MLP neurons of a small language model. Each row is named by its layer, matrix (gate and up: input weights) and neuron, and shows model dimensions 0-255. Each number is 128 + 24 x the weight over its row's rms, rounded and kept within 0 to 255. Numbers have three digits each. A neuron's up and down rows have the sign that makes its largest values positive.
After each neuron's rows, "fires after" lists the tokens most often just before its 100 highest values on Wikipedia text that the model never trained on.

L2.gate242:140143114081141154160134111119147154125143083147103112157154178156068153135152103117126127127107131137130100098105113102110119158098139126096122112130161110119137134124128128129089124115151136133148097118080130157104122145095164104125162112164137151122151128138121131118156127100134145132102086109094118136116151145085176165149132118149114099127169156126149093163104133108132098095145120105111145105156121126131106119083152132099131140160132099122156095117112119132144144114127135109105130133151115150144192140207134145156107149141114141156115131157193103121089104144143113098123153084134159104135151117165141160140151174131135090099125120144122082094133115081115079132105096085137161153144145158146120134088115141117128181144120099074116176126170131150151137117124135
L2.up242:112127150102153148104092094120076146122177133162111105131098146173140152131120122085136085128084088079156117124118111136098123150100113184124134130129155111138085147148139114144115164112118159140107084148119102066134163115079121135115139123141152153144124133111122134097114111114150118104128139147083124118152139133132108127137145147100138109149171116075126159120090110075121124104152120131130130148128121128085148146158121128185131120165087156120100127123108130113093129092101110087124146121124127104130149128121125107107110177131094141121139093131164106113105157143154148160122123151136086139162111079141103101122118112115121097146078115155131167111109152146088099143164135144137159150114111154138120092072103130090118139077148130108154155106156162143143171105155123
fires after: " as", ",", " b", " was", " s", " an"

L2.gate281:145139125128115159119138119104125128115144119109143151126151144166126116096102129121116116132102190134192132119126084150113140130179113127122169160155079158134174135097123123149107165104145092136112154130108122095147116105126148121092139109127095079136110159101149117108117101103150109159109170090122143145111099127112092155149112156105132069143138141094116154145156118097151098149141115122126140135168106089120137152111135118113136129134067093124141114145142108131148107134119111098124123119176079135149079137096163111097081122174135151101119136124142109122114195125164108153123143157102059085109137132116152117164098118129134129152159124133105175159168105111152118140179153120156156091126130143108103122167144116142127171132130153094109124140102109124121098133123138
L2.up281:152131140119116182097119144110112137129122090125090114100114126107130120116150133130148120140160098125182103111133073129114157121161165097132158155139135137125149098109115125097147189119113127101148162153117098095123131131137129127098129115112071106107119128096129168136103128113095107120128148136141119142108132131081152150163107169112127096100140126127117089127178092156103092168128117083148111116130158100130112112145175140120147153144131146086172105139117120116138107061116067123161147131193130119117086116172161140087101121124137120106124172150141092150152137124113153140105148156118128103122129095115135122131127117136148112114161149122140182099158091147151142172129105117096120104129104150104125135134104109132110172139137152123137110193099092128118095171112105
fires after: "an", " to", "ro", "o"

L2.gate510:189121132189133107141148128129104118133148140112144129134122102093198130158146132060164169167148126158126100109119101063165103116134138164121124180126146100124118091090128107120155157131095091148133202145126131106142112121163115117133109121144134096163094137142101152137138101147141090140126139138115139124115123095116117116135108106145161130130111125152150167087144090117147121128103137119139138151126128129129084096100122152187108142139105123151158123154136155129142117122109129140154127161138131147117129092156152109130145122093109132111105105146091075142105128105187168126092125124127155149097098151113138125131152113146117056101141077167159131140135171131119133109130122098142169162108157105110134141153110129157133144137113160124114152139107138149104139121112175
L2.up510:128104125122137112157133144130149150117142142127191188097083151128153140150115144134133116119133119112194132143104181101078155150108098130154096143124128110101166127114157076128120154165120134126129121140107102126155113135126087156104109097139134132140125165138121136124136100133146104105149128154107153111137149115154145117131069133085110186104139096138116143097145079123143136110157112112123118145147074120143174132122123123125145153164129100163066167132111124126127137121160131060103127153143110124126113162116128167115132117101152081126165111109131101173147114142141122144109108099124111160164119121121168116161128118122162098108143110076139122126181169096136143126146138140163139128162144168090176110133136097091097163126107160110112096105135158120122129110142125
fires after: "\n", "pen", " w", "1"

L2.gate60:149143110140139119094151105159134122143170097123091159111111126101092129165138121131115128101151127102136113100091108122144102168128118139086156160172099166103139154097167111116132154099129126126147135110143100115115123143104141138164126164135126155125133148111145159140129096112156084157147157152103139162118116138142163077155085118135110105174164104135152139116138062073132147129107126133147107104136106064140137149087128144122128147096098128163124113143120118111151092111100135083178121138125134089128162126159123127129132121101116119131098142147148117139105132140165138119127107147147144189128133133119127182101139149082102109132158122159139121175090115144154128140101088099160120113116111096078103119078156125138145172093126120118115122062111120162139151099105122
L2.up60:162100173134138117135136137147175103129128103150097132114117116130117137132131092118158177126099102097159135144146122148097144136126170097120109137158137082123139093142133215166132126156088109148129128182103154131111088140097130126150139116105147116137108165132164141145127123133119111116123126125155122123129113152119118105116138132149120140120134113160102144108189120112154145138150170114146132166091136083104150106167142107109139101087148119103154126162135092153129129078123141145123170102077144100161127141152105067087137095113139109139123184119140120125075162127112131150160115139138117153150134126135180124136110152100141105159084190139148160143109180125097127155107085103113151166148117127140124146157125128117147148118098151086137150147098100110127134159119139
fires after: "t", " st", "f", " cont", "ce", "o"

L2.gate253:137149101115119161085134117165133127127137135129176153111115118134134119173126160097118112131161108109114134120146135151157141143170132050120100131122096161088166138128114153177128129149126151113085109129154149156152101117131089080138104133166112162133088133107147146066149100133123104190125118117126156143134145105098156139153144134114110122114145090117144156124133120123092124106124099119135104132163125102161097149119098115112160119118101176119108139147109111144078082132147130094125134120164112142153103100150142158126087114123165117136114092152131111126079142167105145101137170158136136130114132166138107121180144127108167116123118128099120139108140106134160072108075111084127121092116133093142117130119148082156159141101095139083112158138104110147124170123143110
L2.up253:100156158146148132154128175131136134140103126145113125094115165109123140152106140160113122106101154120118141124124105144115132143127131131102173106131091123157134199131159129131104133122109148146135108116124102103107136165129103117128083119132179133157119153118105112118113143097152135099120069151132139136100106087072166116164135094173075078108144086154110125163127173151151107103122100120119142118153137171160183116146149123137121098155144129123122104119120153131114110145108113085137114115133151131085132087128160137122128124113165172160122119174137103161136111111122152087122103155119159142149160104104111126136086135107160158117106164119087133124152174157121148106103187103167165100116083119134120122168117108163148080136148113130169145124109121166141119120117141
fires after: " b", "o", "us", "ro", "er", "ri"

L2.gate530:115097131130143083145081148119137118144095154115214159095089131120082085140138119101127107134139108125141128146168104131124151116143145122135145087133095133178099119136140084180150117156063090124113158132130168161121074107088101126107107111125087128080139129146143102117155125147152141152128151114114128117097125100169124122131147115118150137091136144108110131157113088134147154150103112168121109096117100153130130092119133132143114109120149130143121145096132112146092117120122152121141162136174093130135107140091122119094134142126101158152164119129118114108116127129117112191120146129099174086124153143111118165174084111119098100116158159095135102117177127152082108099137154132068108134141152149128151133135118144133126117121164123148118087133133135116117126138187141
L2.up530:164118183109136097139117124136134134166120145130142161116098143108112092136143108127136156112150105084109116138143126106153145115110127109113111130144136098185170108111143132149152112105155131160129152125121130113116094107099163097102134111106115172127141074153112081168162110080127127119115176113110057135097147146139136084138132109126136154096158157115142177140089088123155128147155121136149123138128151142123145096083137119158116162141179163148129155085142114093150136139120150129124133117106134149138099108162101139109157141133130116167089154090090090094162147098101119187120154161089181158115131118169123138173092106099100113115141161131128157156142116145092128130096090106126108130132114114121172093132146136145119127112137128159093140104149131155116138118115125
fires after: "-", " A", "20", "A", "19"

L2.gate445:120111139160092130150152127118135116127115125156140112151164165121144109174141135066121157112093183111114130134127101138108089124103090137164120078118141161139087105177079136129137106166126130113087103135150096132138136117158179198102127154134104136114145128134132110113141137168134115138117143072171138169127136109121129120109132133148129134107124091097143128120151120133153132138144133147148124115114133119120146110158120107166133119130102144108088133136171141151124060106140105140112082119119118150112152152127093117115169134119109159091121166156120107078105134137152184173120111102129107151113156125133140124131143107119180113177094077118110128116161154141114161094159107124131176155104124091162088135108131151096113127159134142119090090122095121160121124100114131
L2.up445:144126085128113095122083138104143140095143141155134176128068167113125086120119125140125168088146139131129102141101124098106116104135134138172104111149087166119084105153129132127119126174146140116121080134133146121143103159084161165150110143118099153069185108088088125121148090161141095150144102095141156129098137131141131118159169128137156147136117092087123100170156110142149100130098157126116119147133123111140136109116107099094144171160103142116106154142137127146123142112127102121116094075129136119116127139116124118092123172122169147135118133136112120121076131159139109114135082117096135075100117115106157121132117066137111133120113063129091142166151117102137119087157132136091113138143169118103189124146149112136138141130120157111101116123105099133120118128138125
fires after: ".", " St", " U", "\n", " R"

L2.gate341:134137109114082156119117145100114147141120116131129156115106148179111091119115118135178090123145120181126132159113107133153089129135103121087108141111113082132091133125159127074148138183114131105184138092132112164136093135136114146153140131131108138134141088132112106168101142154133104104094086134137146182159130163182091120113134156132154158135153120114162128100135087128101158108129114118094130133089152125093136126113130114117124172128092153111129120084126107096113142099099122151140094124087104113148127108140133119131104149127121129119181119130156128122168112139153079157144096115115119095145130131092138120137122119126098145092145079114100152156155149136136079088126088081120137156140116098140150135109126094148122116117180094150115123108146081126073128156153161
L2.up341:116160126096111151163125126136127144125144108159150143132104162122097098139183105157099104110138116116132136119133091129095121145169102092123108156143075123093107132138143068106163127151128143127152083079125203166139116128100119154049181167116145155126132140136122147103115120104157087180117130128106132107151116108109139122137149140154145136142145102137152143154140112102204103132139115109121135127134181079130147129116131114147125143132138165177132126093117128136129128137121104082111117157135143153138114117143122089067118140105103108116119129148157134134090123123105140162125152130131115140106115142123117082143098108157117100133158146097103169103150152123156132143121114099140189137131170122110119117151080133121162152120122177108122123152130116102132161116093142
fires after: "\n", "vent", "a", "==", "O", " b"

L2.gate648:100154171106165103125108141146103155156155162114150109179099115161117105156096113141153086120111158092093128162115107124109131127127146142128080184086149113115120101107103124067117126131121150152129121129121156093164139119157112130133220125123131124126142129127152169106128112118144101126145146110161125118079146082125137200155104186147111129135114139102098089163104174143118115164130115105154091140113128111192143123103127115160092136100171130149130146135136108114147137149126130122115113113142123138118176117138118134128060147156165127153124125129133142086135133163130142110137138108161109113069184104152155118124112115099146142150155104117148125121156139152125150119135148102085118129145133130103142137135153113144139126152130125136158105155116158134137098152141150
L2.up648:134129176142154116090125117122116158108131101102100156126055124149123103142105174157128079147105137125125100143113111096134125154155151140137138138111123148148100146117162149106065140108115173101105128134108118086152130127161099120127150137117109127101139109127141175101141116095171118116119143104130163114151148106130149156151166071132137099160130124086118075113121134121137148146098122145144141103142149143118117132138137155120107109129152150127122125145092161114171120161122101117124132150101114146137128136130105116120166133138102204111112120080118144125178135090108140106130166144153115153117142151168099096117150085034153138132137127151108107141086143117111141122120122173114128122121159195131175156138130136146103115094115125120125139185136141096138092125140116
fires after: "re", " C", "id", "ire", " c", "le"

L2.gate441:131130099137124101171109120139135161124100135114137162140141140111097106064115120149111117116120132105121139113155108169103117089130143105104139135104070152156139129164128150116175075132096101130130161086152145199180106103091139115115151096088091129109137116153139122167164144146163123097107129151105110107126159142120098093125115120121098150139153101164116151142104123143144129144127118133109147124109118151137105167117162087124115127127166101101105145152119098109123120144133171111107129121146124164135167101120125129118104138127120126099122175112139137152118127157119087125107157118091122143081183152122112181130125113159155137094152079088163130122120149092127120084126204106145158129155102099111125098084115101119134111154150160115108132100131134166111134142154120
L2.up441:129159150122132106123123131085121131118122184095104123122134153153103134128125098146133140127133158124132134116132120134151096131146082102085096126168105164133172114119124141153093062123118140133146098117126158139120106099148167134140109131102104116104127125156110139143113164133173146143126152115082102136116137112131119165117139119121148119101119135144126138163139112135151094110188089141155149119138138137083111140131163118130154146144143078098139159120128137110109136129137134110121108131141102170087140094130120142103130098143091159138065124092151123084108136122083089203109106154116151105166189140159151177141136157114161144130134139136101130150192110107117150139162144136162079151144125158157106103154159130128115142178123104108174101149133124148107157086110117
fires after: "19", " (19", " (2", " s", "20", "–19"

L2.gate189:146135139110163142145105152139104123134142134096114163139177096145149159096112127175110088131090103114122141100146150172138161124131115131125125121139100097157099107132113115104163102106123078128168085099116136107142104110103121140118133149111134148130118148079157142112139162141142166154149131105113134157147108189149130105167143155146113146140134149117163140120125124120135138128171125152141088136112171111096121151109144089177115102143157105132076107131093095116148120127079169132144139132136116126120098118116165143176116118153074100171143080157115115116111071125128097135131144186116108103106108141144128146165130130173130111121143157127139132112106119139114144122069120136167080096161157137119131089115136135111156156151081123137156100139153127169114175140146111
L2.up189:155134173134096135132139142114099140149134129099125095118119193102095121120121089079140121146136153131107112170116120125162106134076145125089114119103058097151146097143128084097120141148128146110140128130169156113139115185166134167109169134131150123149130126146107090115127106127138122121095152114128114107121110132105106156148115152129120182100156131150126108102127118143158131093094110136109137149181177129140164102111101124149182128162160130142149173126178161138128132116106142148120103153079114152126126104159078141081131116115107160155124135151137130123121130148133143159159151118138151105103100124115115144136127150114141163090164156118077150140090125113113110084113130061122118153133159115139113123108102167139107174088122130149160091126157151117130113144128134
fires after: "th", " J", "ist", " E", "our", "e"

L2.gate228:094134127121107136112092162161125175149109158116123146195143109120134135122108124122139156127101127147115106128113120135134146119142118135118121131109159130136123081122118094115155123159125158125141129115154129153116155120113119187096132123134097149171168150186167099114144108099126119116131188120107104145152125146112124161153134138139117146145128091125125127156117098122119121154077168123106105119102152153142089146130128125136069131136091121143150124126146126110107154132121111142101118157111121119108134116131116058131131130146107143166203120134158119098089168097166173181170150123098103143121133115152137113148128161098147134104105091097105145114150153108126167103123162120106142163192094116116147139095125153163109161106108113094149144143112155097113174144187147
L2.up228:142103130123129143134065107120145092142096178188108139115130137075123131096127137096102150140157162126095104093105156127115177099133144128116122085091108106128148109122096139111126127079131151137160130115119130118114144154122074131133157107121100124126125115143107095070169139163132165131155148109112117063135132142127111125117132104179140169099123134156127151086075135136100156167103151121114150149187138140098155101135101132137112118131137153143147145125154105083159150194124125126135120124135152115113110159114112122116097107132094145122150147115121115157133125122116147138131100097101122112110122126145128098144109108162106093133130167120120138144129138095125117109134119171117161114165131153128111176121116103125116108152148160158151098140130148085179199117169161
fires after: " A", " e", " T", "T", "A", " H"

L2.gate257:176190154140125132121108105081118134168141079123129134129110131143119143101106140105161106139101111123163130120126113127170109140156124148139113153142138153150134085112127134135131195079138131108087115060114107112093141113110134123151126155165110139165104151118079136182105140133126099142120107083143103116136138157080141112145107163139145116144119117114099145107091127119095092122124113134159138146121113121141120138139104116170119143149130109100104132146132134139139114116109149121123091099057149114121153125159122122118154146132125115130182119171143172144118131121144096146138167139171155090135149163123119112094084152119176144092154096121120153148078155116051135103111153101073124099117130122124110117094128120133104126120136074119154122122104116113122129136088120
L2.up257:136152157134122124075090132137105111165124146150112065158140129172127128112110132125090084088087084134169125150133112146144124115137090157144096109113111120108114126134125120100134132121124129112115136112093101162128115132084130156130149155177137156118122119117113135177114130147109100121099083127149100109133131162143094124081148142144112116133151134155119140140078119111116126118176153138166119160134142141104173119138085106152085146143175140124086161151121110119143120106161183142136100096087126149118137095157125135145162136123099131155156123148165145166118120132131130167126108122134160118114158155149102137120079134145140102096137150127128126137082153123127142115097208139084096186153118135139126098092143170124128137106121131165171124168113140126138154155093148
fires after: " R", " H", " B", "ar", " E", " J"

L2.gate5:099090145126114118129125142145134087119142073147145096142087138115107067147107133113152072130125115133106104101122130113140097088106104135130124144107136124156141139104118136150124135161165178134137145115105114114165155106183163108178140156113145174116138150134066131108149147118116128118170122126105151146090095128160120124124127135107118118141159089139110124093167143124099145073117091083122146149103129097134097125149157112111136135123079142166102121122112112183123138119118120124150144110140139137128093133107071116107165155146090162127147139109141114122145131175142171114148126119128150114118140094158096094143124150099126133145095073132164120121171136137111082141122072128153097148166110141122133128131115157119168138136156064126122148140083141134161106138149113
L2.up5:151161143135086093139137111140148121152064173147143086154108123152093149089141085124177143123110144103177145140157124160178125063143105120097095136137150109116105110142135137135092116148140152145143145108102086156118124151143110106166115117143088123136151090122110086089091148140139132106117116134112173130080114136140140120151153102134160108143123151115056115154115171113128128148108114098114134108144137089120122149113115109130128151130128101132141114141108129151090136129118127138111134158121128118112092137118102111091127149148113100173081121114092159114123127112135126121148169137149166091110151129150100105099114125102108107182161146141108123122155120171145149172111138150111147110120089121183103136202160145171129155149127146151125099121137138163138133129126103
fires after: " is", ")", "P", "ul"

L2.gate379:148155127126162115134102090160169144142154134145172175107137085106134115121134114129106126102092177134124125158110120158107127124150117147131126127141122132141151105111112146142144146126121135122088056123123112092155111144108120109060130121151113161116103104131167107106150160110098092104126107123141168128126128141061090173145151117082060117096111155145132111085119136068139161092125158118129154127141085120117109132124119143160141132126154056124107152140138111141107136159138134129096077134158120152118144141158131103122102147134099107130115165114106098092112108125121150133138114154088121138088145142128128164106130119151143132188094157117092138139126132153107151122126119122121064107129139155134135105105103158154084131170157141079121144141140129124113105155105121
L2.up379:104145119128140159146171109130163136154103095153131094138156123108135084132148144110110123124139108136121128103123127118143158120153142110167129163127120137092118111132158156101107135123151186140135098127112132127133162215145154144080084156138137170123062100112140154095131141096116095121120123102144126152171158120112142148148162068124131090122124137138109087119133122154133144104094119144130138196123095130113145137162136138112122099160164111080178134127138121123164103131136127132150105161140136133104158137110120129134114140112116108112153172111152149095099111125147130074109091142145119141138158106126078143143143124075126141132127094143091145114132121152134198095131132113144112138117131165101164122125097162133153129159183111128127132097131154141152079161113101
fires after: ".", "B", "E", " B", "–"

L2.gate543:114146112099142129091116118126102156174119148156155131147068150113193144120141122099138112138118119095121157118144093145109126151100123098097102129153152081162143125063127140162103145095173119135135145155144131124107122098134069165138141117163117137124180148144111163122115124130095120104179132132152103124138143125126105136114146138138101156158144105134144088141101153116118083099092108121116115117171140149134143099092122181163119149158142168140136119118155143104098152113121107079109138137116145161089149115152140129075110149106119131119156143086131141124137142163140106130144133133149155110077110108137110137158122121094089146142141136110131176106163120148092128103113138132095146129086131144068137128126100149097099090170151174142127127123117134177167113099140142
L2.up543:156132072112165131087151146119127137102143089139109104152118089125177127136181158123110112155117129116106074130130135148150123141121145105146144129161142140140068152102166134142158124079109133115154114093136149101145130110124115129107107123165133174180167138145125143098102129119094124146111142139125073147080122145131152166165159127118102094160114189102136139125125143139078138091093083099112088137126140156129095122134164153174093105137111134124150093140153183147145123128109121119098131140182127112101129108114133110165129130134131159142135148136093090126090158096156156066087135118110128115114144116108124116126146146160141146183127126144089127152131094135121160108113145110108103121154132125169153120119123110134145072109137119119134150086123129111139148135120116
fires after: " M", "er", "cc", "o", " Co", " A"

L2.gate430:148126155117209122122139110098149146128099122114128179151080142166102133114138096094122128146126118138127114111150092154177115120102111120108166139168102130122108072079129139104120107134144094127128099078129160117125125105128162045148155104120154126151137138133147130128127160146081092133129108149162136169123122110112124110113108181141137103195148161133141152174113115092117137115117115135138081107116145131117111120113135187136094135137137084145125141151124130173113106096119136091149127128136122129159095118105124121105150140129136144124110087103137127108146114158184128133158122140111171109134153127112075153133145155150087087139130107120121136144185114105133160151152121096169175111166127142107152134150094093115114133122136147110120140116096110152144123124140116
L2.up430:121095096111093091111173144174148128168132147144127129181124091147129144145161109100148166160133108123113121145132131102082097101167096126144091117143122112097089102186133113138121152167144137132118140181115124159107119080132133175096124117131120140094171143147114127121115107102118102125138120149111134131142100132140093151144089107114106145086141080138108165118148130138139169114153092117171169156145122155138093153111150086154139127156100157109101153125121086174154120101106127131138145128105137115146131120151082148152161125138122152096126121080095129148118092127128175142112138129176157141124103140149132155113110130145146112115136111117121132117103129140132122090131101083156168140074129151113118152096114174152094191102138111128147126146109112115116133082147147
fires after: "\n", " b", " as", "T", " m", " B"

L2.gate344:159110145095140135131099124090121087090097116128145105126113113138139109110161137106138179154082132122141138128117155122143095138115124196142143119111108111138117086116167178089101149107166121131108105107165104128088127130147131101112131124156115161182153134073118135104150120152120146130101084093126120084129122103146140153132145135154144136121095153152120135168131153128135156119086123105191101148146171153100118119104101104122052145147140107138091110144150103117104122144119171171142127138111170100092194127157164091147140156139109122142117099161148142150127100105129131149139116103111116118116171123116158114140131170134140154168124134142111116120118182097118138144100119131140117139138123110161131129120096161152116093153138154085121077128101152123115109138105112
L2.up344:165157132129129165140125091150139166133145127107093158142112139099147111126141180155142153097062136154166164171103132080120110153152108119142120110133154124140126133144114134143105137118094107161099129126125115090152090120104142151151123079111173129103135096160118163143115119104150127137143138147121121105133157119143084113119143080096154107065110134139146129167164124162101110094112125130134144136133144120113133212136148147132124088114158127124147134118126066110130132185150133144097090106104125121114164106090097116104123113124103122122127124124169120160116116083141116115143157124115136108109103113151110086120128075077089145134123137128118153148080121143155138130093191145085121124159090136107139144146113146097142119109130114102136154166145111106144098111126157
fires after: " B", " K", "ut", " T", " L", " J"

L2.gate363:089143111077111117091125134122117139097146114101133163118102192159120144138144117138135114112135138139117159112137095125113100153096105111149140117095091123135125131107162124139149166150147096116111149089117113133142145116109134184138126141074145133141199130145149093110123103130128096125092106149117089138152095105130101150160151114128103127163169110151150124122120108107116143102115101131156132085162192131131139119098116143146104134115146162134125098096129116148131131154159165157142161133081133169157122072142138100155151098144158144123103111161163134153119095156097139149152069164160123084126150136137136173132109159156134130100142147159128109131122114137152086106125114109146105173130136098092140115124076148138109097085089156152149136137124093143119178132133130
L2.up363:097136107091131121083132131114146163159150106108116158088110155119096127160164096129149148161143098134133143128116138157107103207104101117127097135145117142110086128156094123103129140155148121108162179108107123125099143148177140175165169161167089109112102151136147098113136122125108147146125121152130146145134135113143113101158119085110120169116097136139136154151114128087090114175153127120139106098142114142130124112092149138116123106061147105140157146096177143109138104114172126154128129135111126090160059140167120150098127114165166097104108121132122102099120153130163074129123111128071118095125134103148093177091126175136122150114128121133127102124127125138132120135158136125113153171138128122116100112142099143152128120115134141146096110122076129151102126117116149
fires after: "p", "f", " en", "st", " cont", "t"

L2.gate399:131130140114101126167131170145101144098141107111161113111133161113116113119094148086128174102117141104114140154158120126115112126148113155176125069120120101151120139131139148136135130103183124184124111126140107150138134141117096142120153104133094149104120102121158098134148102163156114088126161136152117141124122157181097099111140126118097149162133130128109158110161080140148151098139118118154175139134162105095162132163130108119169137147113154126116160138117121178163145138107153127143075125117124146099118150143084110098124085108115118098112191084184100134159143102116154154159077114076108085142190143084116110076129124117113114091130114128141168162112097116117147131130143140124129155148135144109119142128119115119135101101105089131166161122128145134112135137106144
L2.up399:151133114105135138113147116130150091143160113108093096161129162140133111086124116128150141146117132131124130092103159151100105106122147162156115086105100145170088113105154099093120106106195161135103137141145063139137080104122172167146163110154162152145145111113140061144120146085147175147138121116138137122120110111152126124153136117107116128128105159148151152115108146125146130133151138166154110172161129118113145100120134087155094146108184187111115113139119138152132131119147154159128124153138129138124111147137123126124144105130145131158157175168111109110109081144122156109097166129152204143107123126167128136146086116139147122128143103141171098134086152114119141170125118111145079144122126146122120125144138124138161127077147092144107130126120158126159158120074106
fires after: " K", " r", " R", "re", " St", "D"

L2.gate152:141142132110162125109110111185091123182141114115117111127150134107127159123123110115118129124096147100099110154141126141147062128140119161175146139136161164115101135153127114135129145132086150098121074097072121117149141105142154103102144157136160114152121084193124140182154150121158126091103129105141106135109138106104124143151121109163112151082145109146132111101103116136168167129161105135154141120130135149084135102145117134107128146137134110077147146130121146103129140107139164101167095119110112121145150150143158137139146124140118118168130129110132113120117127120128148119136109118129173093095128101168110162096114103098114130099131117107132137121091145152099134109175133176167102060156135114088113136152163145136105100152157156171152129098146135139142140104047139
L2.up152:136110134167142155141098106114124178160130150100106165164137152124123162119123140115167103135121145156111128148093134124146118115115086151084133146099145140124079101122127087103130111122137151107126139118136118125125113129120140159155077130092128148085130107144101117106134193116120103143143121130129132130125159122119132133133063161099138134098123096120145151142133137145151120137125121137140124140081159108112130118136114169130152132128142154141124145132143163120128121080141102142084083151122156178085179150145084100113187180163141125109159142142167122115082082095152078116127126106151135140121079105130132104117115139109162180146132100129129111102124174139111164106159123165156120130139103154045148156167167122129102114128119123164142125165121131120140127151137099
fires after: " St", " re", " R", "R", " r", "st"

L2.gate182:120136123185092143139113158160126156140138099075099123163147126124134096150115127071137131136083124156139157101102122119125089065129149104129120161124169090127098095117126146135134113183132088100143079088119093150122114094122154128124143156129149143124174113086131121112172107115110162122136130127132145150136123154154097130155146158125122130121131158092151147159134158153126122143130098128129116159136143112131099135143162117112118121113108138150164096126109134086167176136074146110128121113145128118112124111170160105132154149111183097136113120152138095120130143109150151158120112091126162098115158152122136207151150110143092154126145140104135128116129129137144131087102126096121139122112102177113080146131107194134101109130104131140102181126133100152099129112147089
L2.up182:159125110130171100085114167119110110133117132144149130179116107133109125121106128108119154092111139158144127132111104113116074156104109126142131136120129152132075146113105124114164110180119123151145127140125085123109129119120175079142096121141161129133158140107089098170120112115127140139150143120140116108127161123154153123128095164118110080135114107098143118173143161105167171102122127188095116134163124134153121147086107121123123169141093097126093142133123132155126125081132150140140126120139121161116152113117133120057149160147153168157140128144109172105153142131124163123125094116117144077164146118125106146166125101137125123071126097085169071112155194084113129099074162107136117157151158103158100138122141129132104109138125163122128142140116125114147098139125117
fires after: " The", "\n", " the", " with", "s.", "."

L2.gate436:143132171138140087179116152082122145105111123092160136065121136126112131111124135102142147103125127145132151135141094122145141071160125115070128137098120128162160149142158116099144078119105116137124114133168123161112065107118117146113125093094078120133126108178151124120098155146145133186087161127110140107157146124129155143172166125082124162134141138120141133171157128146134153141161121125117100152123139143107122094121158121105138109102116147089116137109130104115122105137110141129121109077131070169121104097155133140151103136119135082139154099100136124075116118085081130156138126156105129116119150150098162074166104125100167135088161124147116146121119111162098065133127139131084135138151137092125122123089134146141135110131126137157126123139138143146152133149101130
L2.up436:135143140131167100116125173172114106134091132144174143071142125120092115165148130120147153134132101124096165157155126142144127109145113090103113083153114124170143115175140148162162100114121111129202127165092129151145144132117170083150069137103107150100080091164174141165124125138143128116154175099147108145116103152111126170126119126104112146116121100159107142157133125083143162096125137138124121144134149127118100121084126113087187142136127137117087132117132081115143087142139150131112116159134107126121133172153140127133095121127151092142125104124115141138105114133082121141144146130130161088131137147158180089150137141117112123163139123150179091103151152121128132131131091133108125150145127145098063144114138125153137118132121108107090113128124162106132116106083130
fires after: " 19", "–19", "20", "19"

L2.gate263:105138086141123141119115119164100171156136124120173099120110102092114123133147105167109064129095123148128158130125089122094153121142124141091111108121138130188121131140147098139088108133066140100112143125098151064137121085134150153127141088124131127132128155067155109140150114158117134128143093102108136155146124153126098133149114117135141132106105141080142100164117139100127137048113166158143127148137117103158128122114101192141137138163093113126113180084095130171107136142117141157117138104140133136091136115162099117150080102117081120128123127097102131163152120092110138117170137151117082138125119113166097118155154123134103103107137139123124095105136147145158123111124121168140121127133142158089101120082126152083164119134113140160141120135147134143125130118171123
L2.up263:145140094105084123113149143170139126096125065122120125097136126159142145119175113111111102142122125101172072149117149116167151089099151144127120059131130118137082139118127172142132129119158135079141112090170137100176167122082098131138164089109164161160110144123109133133127146122101126159129115154136090100141140101129140143114133161099149160147145149128133160149119149134141106122120138128105109126118100127115144147141122168131150166153151150136067122127144107098155119089136148134110111150122137099149105148118098109125152117068138109179174087138082156147143127147141123096122090067132144141081110129146111092179156127122152110119106120109144144097133190147123118119133104091142166122118145112123144122109121112133122110105110136160078158134104136132121132114129142
fires after: " A", "A", "ss", "th", "\n", "m"

L2.gate366:107078105110116155138159178111129171101121150112119095150108133113131125091161146098137176139129151139127113101175137155134105105084113150099105132098144097101131119082148147186149155161160145142104142137135122161155088110153125117095116118191134104129152175091136174148110112114127089104112132123098153114151163127121137117138155139108128127091132116088121117087109150105168106113104131141133136150075123141121148152125137126162108115115164138132116083134108186147109104133114127142188110124150081143098147159126075148104151134113108149153124146144121141128152109121129161105126134113159146115100101061090105168149121118174133131135140140105130136144148132154139108087136121117103116127108143152141131164153117163101139121176123123133087136105121121146091133157161098
L2.up366:104124151123122144131148123129153144152113171132139066167121139171139120100159154086122169178131148140149124103165131168174129138102103123140128165079167091088126145101130126135107134123154126121078153109149111183134123113145178136086137132163122095122148153107113169125152103092127104132109125104103116110142133140130148150133159127159103131088131113097116136127108140088148122120129139177106150166122112127105130168124139136139107138072148132139120120115124155129115084122143138168138140123130087128099158149157085159106161089141079128117113175154089131132191088133141134138126130125113125127074129101125112160136149156174083150142118175146094137146108145120115097094140158123121114144127143142127174159152106162108149114165108095131137143100111122137104140146097122
fires after: "\n", ".", ")"